MLP neurons of a small language model. Each row is named by its layer, matrix (up: input weights) and neuron, and shows model dimensions 0-255. Each number is 128 + 32 x the weight over its row's rms, rounded and kept within 0 to 255. Numbers have three digits each.
After each neuron's rows, "fires on" lists the tokens most often at its 100 highest values on Wikipedia text that the model never trained on.

L6.up212:150112135189115136083117117152131126129115114064075120132059138129070141097177099089117159109108136144095198167043095126106152121127114123124151093058089126208175189162141141101112116167194155096103205108127122116116108120153060133108159139147147160132045190128101136106120104159120124162083164147127101121125104150108136130118100117147149050141122128167144145179165175108132078122135107097146106144076109132116130138094124118183084115130110149141121148113124088186139115143123146073119175134118145102121118123067162101143197151120157105102082071133182052159147134184142095134064099105154140096099110179169084112111143049141172140121168133134120098136183178104152103146151139173104200142187127115130208148157077166116169145084144095117122157150137134102126134119152110
fires on: "s", "ents", "es", " members", "ars", "ers"

L3.up699:150135128167111192121101135122097129114083135111086111142124169134105133167153095134188144127117190184159167128108128037112131100123125152138194149061125121143105111143187156138133096084129116147139139155197085103152144112143096077125119176128139120129129152148185127104148109150116120123135119146076115136090131181098099121060123118128170111141115128151127098082095140142139163128126098085144103151138096184127106166140137103140067115122114095146132200172130163154098151095165114158074139110105159101145123047130125194120130185184119081098130127124121100141152099126122156127155188145076112139063171178124100074156157098088101219054080165196072127185161117031117140140105187156108137142152126081128097143142150144083148063115115159108123181151080067166126131153163123
fires on: "o", "e", ":", " were", "g", "ve"

L3.up763:149128175179099151110077171099049105113043145127128134065062148133172110194137136109188196084080125155165102142155149121085115134073112152138129114117160142086110116127157111162143109122084107137134171129206131185155102109136109132109142180187129155102120118109141153101102139150104129127098138140110117088052138155101084165088215128095094133115101179113106140112046151106089111109187098101139137157095125153121103118162131142086172107119054093111106141148108158153083135123120142121131120107142138085151109135150122164159126209142153141136112128163155050128119081129097187103123172132080120166121160141150147107103151079106086210048127133174094133161148097109120120117119143158046150140119169088161132064133160116124174159116109133135111115160151163140132180192119114
fires on: "ir", " |", " is", "it", " of"

L6.up276:149089190140090111106152136151109126147125138123141092178104153119109141099088129149127088124049165129151124121133123154139148114129139129159115110137110206090105102111055068085158109132137145099208157146106092116113126197156108089110142142178108098141051150134197179146146102186162146111163164176086146097146155127147084130122072139061092135132115155148149135113128136135129105127134083138158138174187148152192042062089076118122101149152160071113135110106129099184099121127127128127132164111151132167154081102135165104089156150134122118163112097127176117092145111137070141194043093155076152076164099133135120075163178102041123149142156104156130155127159121102159121122161143148162087158107168095091094106169137144049127112128091119182075157127183115091122143118147170
fires on: " 199", " p", " a", "ter", " 196"

L3.up815:129184080109100113113141166131156181094092077143137142156116156159171171147171147144153148103179213163073137160112180049168140094108179191154121114075085124107111134178059147123119121080119209138165119085153074115104141122132118083099062154144123151111160142115084147152177188068135103110123122135097162157176090133135109152129174147112092114175105147148103148125163130153080106162116130112102117111139142095086140147130098104142099160093115078153189091090139129166110116111117079100120127199129142091135098143121118160159098160110166050121050131108176072187042103116127149161140170126115114144088106079121160079137169105101114147057112199141133163100150147135134116131142128077151142159203148140141155136137149157146119123140081136109134127116139164134109132133143053
fires on: "B", "L", "l", "M", "al", "b"

L6.up641:121115150126145087150108145152154115134086116069145135112175075102101063112138090196156070150156185149091100143170166133177149149122171180118122109086116137157125146176131143088169149160130112139116109094104133158120138106080133120126139098113190126144155078044099155135169161175060122134166162147102077107136162080137135114094107153153160092139097090077135133078090089143120184139129110094088138155117157156120145057092087160126064151189154116181172149098125143100100139125161086126153178122152120085135098131114164102124172138137107133151154112183104114145090149138108202118094138119170162109119089143129076144143125097047187115123072132138070171104087169164109149168117082102130181158148103099121123162109177117101089103123113190144204139089173185090124078122143072
fires on: "\n", "ub", " co"

L6.up925:169120144140086077086086133131122093117124123124017169149120118078076106124065121147164091129129141117122168186124123115165160195146136127133113109094090128132125079101117103131119121175101113160105115089105119148122138183090142128132162097069092133140071183116150135087082103178068139169135107168182108129100156115107108046129111153127121094184138132134083100115083144139060112170133144074158126151148146181147122182157139080148135123156176087124100154104104154157160154087120158117103098088126087116099113076135139148084163152162109122193114132110154103112116151169050122116100067142125108110147090191141145138136136133119153150149173146094140130111072122096171150210174107147205095149141101127128175180166190159122107110113120164139138171106143159072180114205169095
fires on: " a", " p", "p", "m", " A"

L6.up659:090018199114112132092131189173123081177119115161060121163153133074090159097120140123180132190131087132140060126158115157157117112153112172100146128085139206127126171152117118107159172079164143143131138093108126170163092186093144190127125140159151100097103128106108136107129141141106133140108127152127138116169122111130124115114088139147104109109113120168146162129112117112132132079103148062096145118151089146149091168117078078174103149126174161107114109151119095173066160120142129155170144163192095142122137149171084135104098178115148135101130106120122108160140135043072154186158146144095114084165088054157070149179130096089127179122092122129166108120134202116155076114165100145179167094084120146150065070161099175163077144150098154143123150104185114151112078118129143
fires on: " a", " 198", " 197", " as", " the"

L6.up425:129111154145074100062113059126149116155157063082094157124145177161034132109138116143133129110181167169078124124189151118141190126132160119155163133154100148128104101102045130124136106138101165125133117102084130162122124159202131163142125103138115194136154126134048115135136130125077130159143099175125130081114152113122081128157181148118138099140130072107154124142091105130035088128141111118111128127131164128128109116193128104128031102122126163138120114155173122155086179124121159101121120129123161156170141172134081132135106185092099090164157084164155113128076123154082111196118146095141073153094136142107110117114086094099123158063123158183128117158109113124152153120126117164187126167108139183154087081142148104124116110191119160167161096139145118010099144157192093
fires on: "ab", "m", "em", "ap", "M", "iam"

L6.up80:132127121116145168094157117125155096157049112079114137134086106096139073096154132106160179166126169132118164143134122103176127140081131104124138166121144166133141174132180165114081112124059152142165117083153102140103099098135115120202138118177152146117149109125087138184138164127134124080149100147095085149095067133096149135172170150202104114084079061108125117114123150157097197111086154113142137069161115131157115180086117107137109166122169074127113100118091179174173150061140124190138119105125077131197163198166176150063134136113100105097093152180146129143107110158087116126089093188105113153102145163114135098134183185136071112118119168086124162199202127110102165108109130094120181160140121117136135152165120117105178048114093132103144116125127074120176138146185113
fires on: "ir", "P", "-", "M", "i", "C"

L6.up305:148157112198105153155141143146099171079137104154118083081133127069077130073104125067140180156135117075160127110115100104208100120106137154135111097111133146079148102132110156146054147127093190170094166166149160168115123072178195183151190133122152100147108062145082131116148161165111127141132107127099188135141171127102076118109117157117151148115104067115203079087164129149113065132112040086188143192104090117101112157159140112143123099122167112156093142157104132142135136121137180118108166190117140121063099146142116162095160159153125127159096155149073108111121140174112095170129140105145107062091155114119142111165122153148163126108187122137119155116145160117069112146183136137057138127119142199107119156097118112112085130148084190134118142122153082103144184141116055
fires on: " inter", "ab", " pre", "ul"

L6.up343:167097146097155116083183102128117140084086107189085158193154180163106140153158047188130137128116124131089107174104151065135126140143079112117154127154164100122111113202133091156133069116128153131191157095164137147142109221136172148116101144144178083105162129092147151131108079110036124169128134147113116156154152125051160097108146187099173128165123144127140110153113094136094137078125073090136165182139100116089164098150187121186096118143122092152132042143128142137152158105132126091115162151039096161135124119112103213087137137127108084085074120097182184143097140118124122094131088131107098094117148092154082141191115129115148158117135085142120105127148135070136198151134120171156124105145139136106169132115135139117129138146087110166112172083142111108135112200141157
fires on: " B", " Mc", " O", " Bro", " was"

L6.up848:121100171103119135044114105188141137125083129106071193116154186116143107136135032136134075120142108116183086152109138074179120088137109145065131138101099135100138137179127099094174121172127116130123136064126112092129111189123162149137127134166198122149132147116047128122132153129126131135167099157089125137112125150118151120112100157116158077155123152091196131176134076043121106099148079137114115122147176154135093141200087093137070163090118135168117138150110161128126113132134130119114141208129109146141106115107097129044134159100130117172158114170093094128118123112113110151148099161150089105127086141133107129196132130128174139141067168125163118195083134059175173162049108068153099125110133099157137107199147158135073088170144115092170150138199103143110112163141152
fires on: ",", " a", " her", " the", " his"

L3.up785:139101148161061164151168118119138078139126123115110115123071153141108109127102150112090147102228203167055130157141112080138123134143138153128135115119123146138097163184081208174113124178132155095131139145136089115086083095165108113128090101150145143123142124153122170113185164133140082150098120145092073089142123121176141100150192115134177133153137118123120105084095165115130195144134108149124127156093165167132150148141125075090099182096113129101152125127103145155104133122129126137158105179202130118162120105143181119100192142102121103101085131161153065132108141130107104165104139185151122160079190141084075070082166126157131161102076147166112132137143123088185128107188115077137129058157079129140099192188102127129100107134077107157107121112058122124084155119227065
fires on: " m", "'s", "M"

L6.up783:122100130170136094153153171169174086067103121138118161083121136155128154108102096148139117088100185166107115178090113124165161127090164120150146083150119118170118124138102172139187086091175136087155173107150070093096068124142179139107085220183168129147141163092188131087093126101083100131127119142075117094105188052141166173152150165105141099117096179107106125110080073175158194108159141084133117117085099115160149092151144066107067164129128121123129107092172154148104105140114138067117185122149118128141127132104141145124126140090076140188072075167149123135146135168130124120090110118132124124108181154157178096105133136083091110159090126160057175131132129116096133115153123146145201161154096118159108116108113063062114192134081209122176115124117122128095112154124158
fires on: "\n", " /", " |"

L3.up310:178091160145049192116100101152040140082096118113119148167127152149160152146126101123103133112111139171172139140106091088116156086104120186114137119128126214095089125136126148118147112122114146139060132143189069135141145125171115193159090152100151101098079127127136097114130143097094106158129163176147082073126122107110114161151132149126111134095070100112152150128117124109125077106207129147160154122105110031170110133129143115171126132147115117125088061114093160189151127118119129070182142093118181147112099085117121238056174130191132103142142114197162094187104123154145122075116175165112124127108110154156141129126141120086149098110083109098153098141139117131173129107117104158078111120142107160185183116145142154076107160138078107137146202207147126143138163167115121
fires on: "ir", " only", "ile", "op", " |", "|"

L3.up96:112161131122136167109156107106077157092136121094121134145171110122101073164152097067129138175105118120134193139090069108109139082141122142175127120077125084175089101154178149165124106073132169143112180185115126101073081131110117094122093145205092166150095135158119144116159175134106132186142145142140163103179141165118095129096161158056190095112089165167131116134140150129158124114079071124113099165202113140086165153171117114185037147127110154131091142190052139135113170083095141128127159160140164107123118112120134123129144152159095126172110170154124097101113119181103079124172123106099093134143111106137097133171143077125105181113075123136148168148218148071153115117166148165071157126189188100104087139160097156145121127121133155123110179144123064129109134174185080
fires on: "ers", "s", "ors", "as", "ians", "als"

L6.up51:193141102134068154182153150209138131116163080193162119108096144111114117129091070136143144120191206122098127182090094087148153110089157134162182112120181110090067122102096166132133109135146124119123105143122112181069091127149149085110126139126118138078117126178108146107139118094105098150129127134083146167160121105110151087208140181104108139110149127179142071156143086151137161144163139148116053124100147158111137122161139048148124156137116133148168173117139163133083083144152119170123161091134132147100116073129131136090113144081157154126128149117089172177114107121122104125135152108142160047128153123103097062146087121095062143171146138141072165139139156151068143124164107104102157053177103154149092096156156084103133140199155182162151145167118012112128106146134152
fires on: "\n", "a", "us", " profess", "ity"

L3.up413:099117144153132117095119144137130084114087135078123119144122136047069151141165149142195109152068135213121132162102090152138105112142092112190099121134106118174114107117144127158188066138161156080100172155173121106166128119132090132124146113136091122118145123093091132090104127121156126136164095137160100150110127137136106144085201177119113059145103109121094180139127120155134130151120078143082130128195101149105097139098101080167074167135162105135127132142042106132136180098132137135116192124084149100145114152198145219150113133107101145142098169143159074141105156144159106145159208102123101116185155220162117128086149093094139158097086132167140112100145114087117150093149184164098140187141178121153095179130152053116172148144079143126127142110128056101111117162140045
fires on: ":", " |", "e", " includ", " including", "é"

L3.up876:119110169148122194115165120156095116131145135133120165097128117102085160190140096148108175131126139103175115145182036131140168141123130140170111031068060133179121156090151119116159139178179201148107095120155154151137130130085133106195138144126117161041132147138149167134152141116078099126107125136151143081111082137144097151119178110061151099178083156139114153121073111096141127140127111162148173109099139096129163146211085125155117178084164115100097137114112138150071144103076110110143149129096202116138091176161101120071139169165096108160088126218074083137092115160149146139163181106092112097127134134119135139164197075129146113140140106164102122124072148160115159101165113143100172151089093091154108072126111124118151112157085149103124129183145133112086180122099078
fires on: "it", ",", "om", "m", ";", "ol"

L6.up540:105139160151056163070075119140121113158093131125173098073095132143099125097105146129158101127182190135121116118141124115177080098170101106139116136080096156132150086106154126125093118184155118148146124123176116142186120182141118112163105123160165104119116068136137133238161148174059107131132047182172133089123055088110127062162071170159066139143115130125142131101096116156141107034193135099073102159111084159101127183145115146111155100130120135151141150105170127125174135147134166133118114101154159107146130154139112109107115134119131155173151146121098152121085144118113109204094097103118067134114113106137112145123104070110153172136175180125128157104140142072160142164166118155140194158084174123104162161213111178164070134150086146121127080105135183099107095136168116
fires on: " w", " 195", "\n", "g", " Lab", " 196"

L3.up748:117112131171090130133124194181069097162088120109136091109142158097106177093211117206174154183125134097113119136092155156141119177144152184163143079160099174158120207125119141129161120140152165109068121112149125131132139134133126132177152112177097149123090105124095117124076150096091136097090115128110160105153104157147167230201136079093110126174115141064136127134118066103164120107123099094181142105126176163164124137126086133115113135068145067157104176119100142178120121083154098100083159148120105148127096084160059129081175119090151097149086143177131133117121097124098143154162178096140093073139130087144062081183139154086186120127084073117155071138122130112129164170099122113134095111140159142167135093123103160073104127120076120135146124159149162122076176161102092
fires on: ",", "om", "anc", "es", "enn", "re"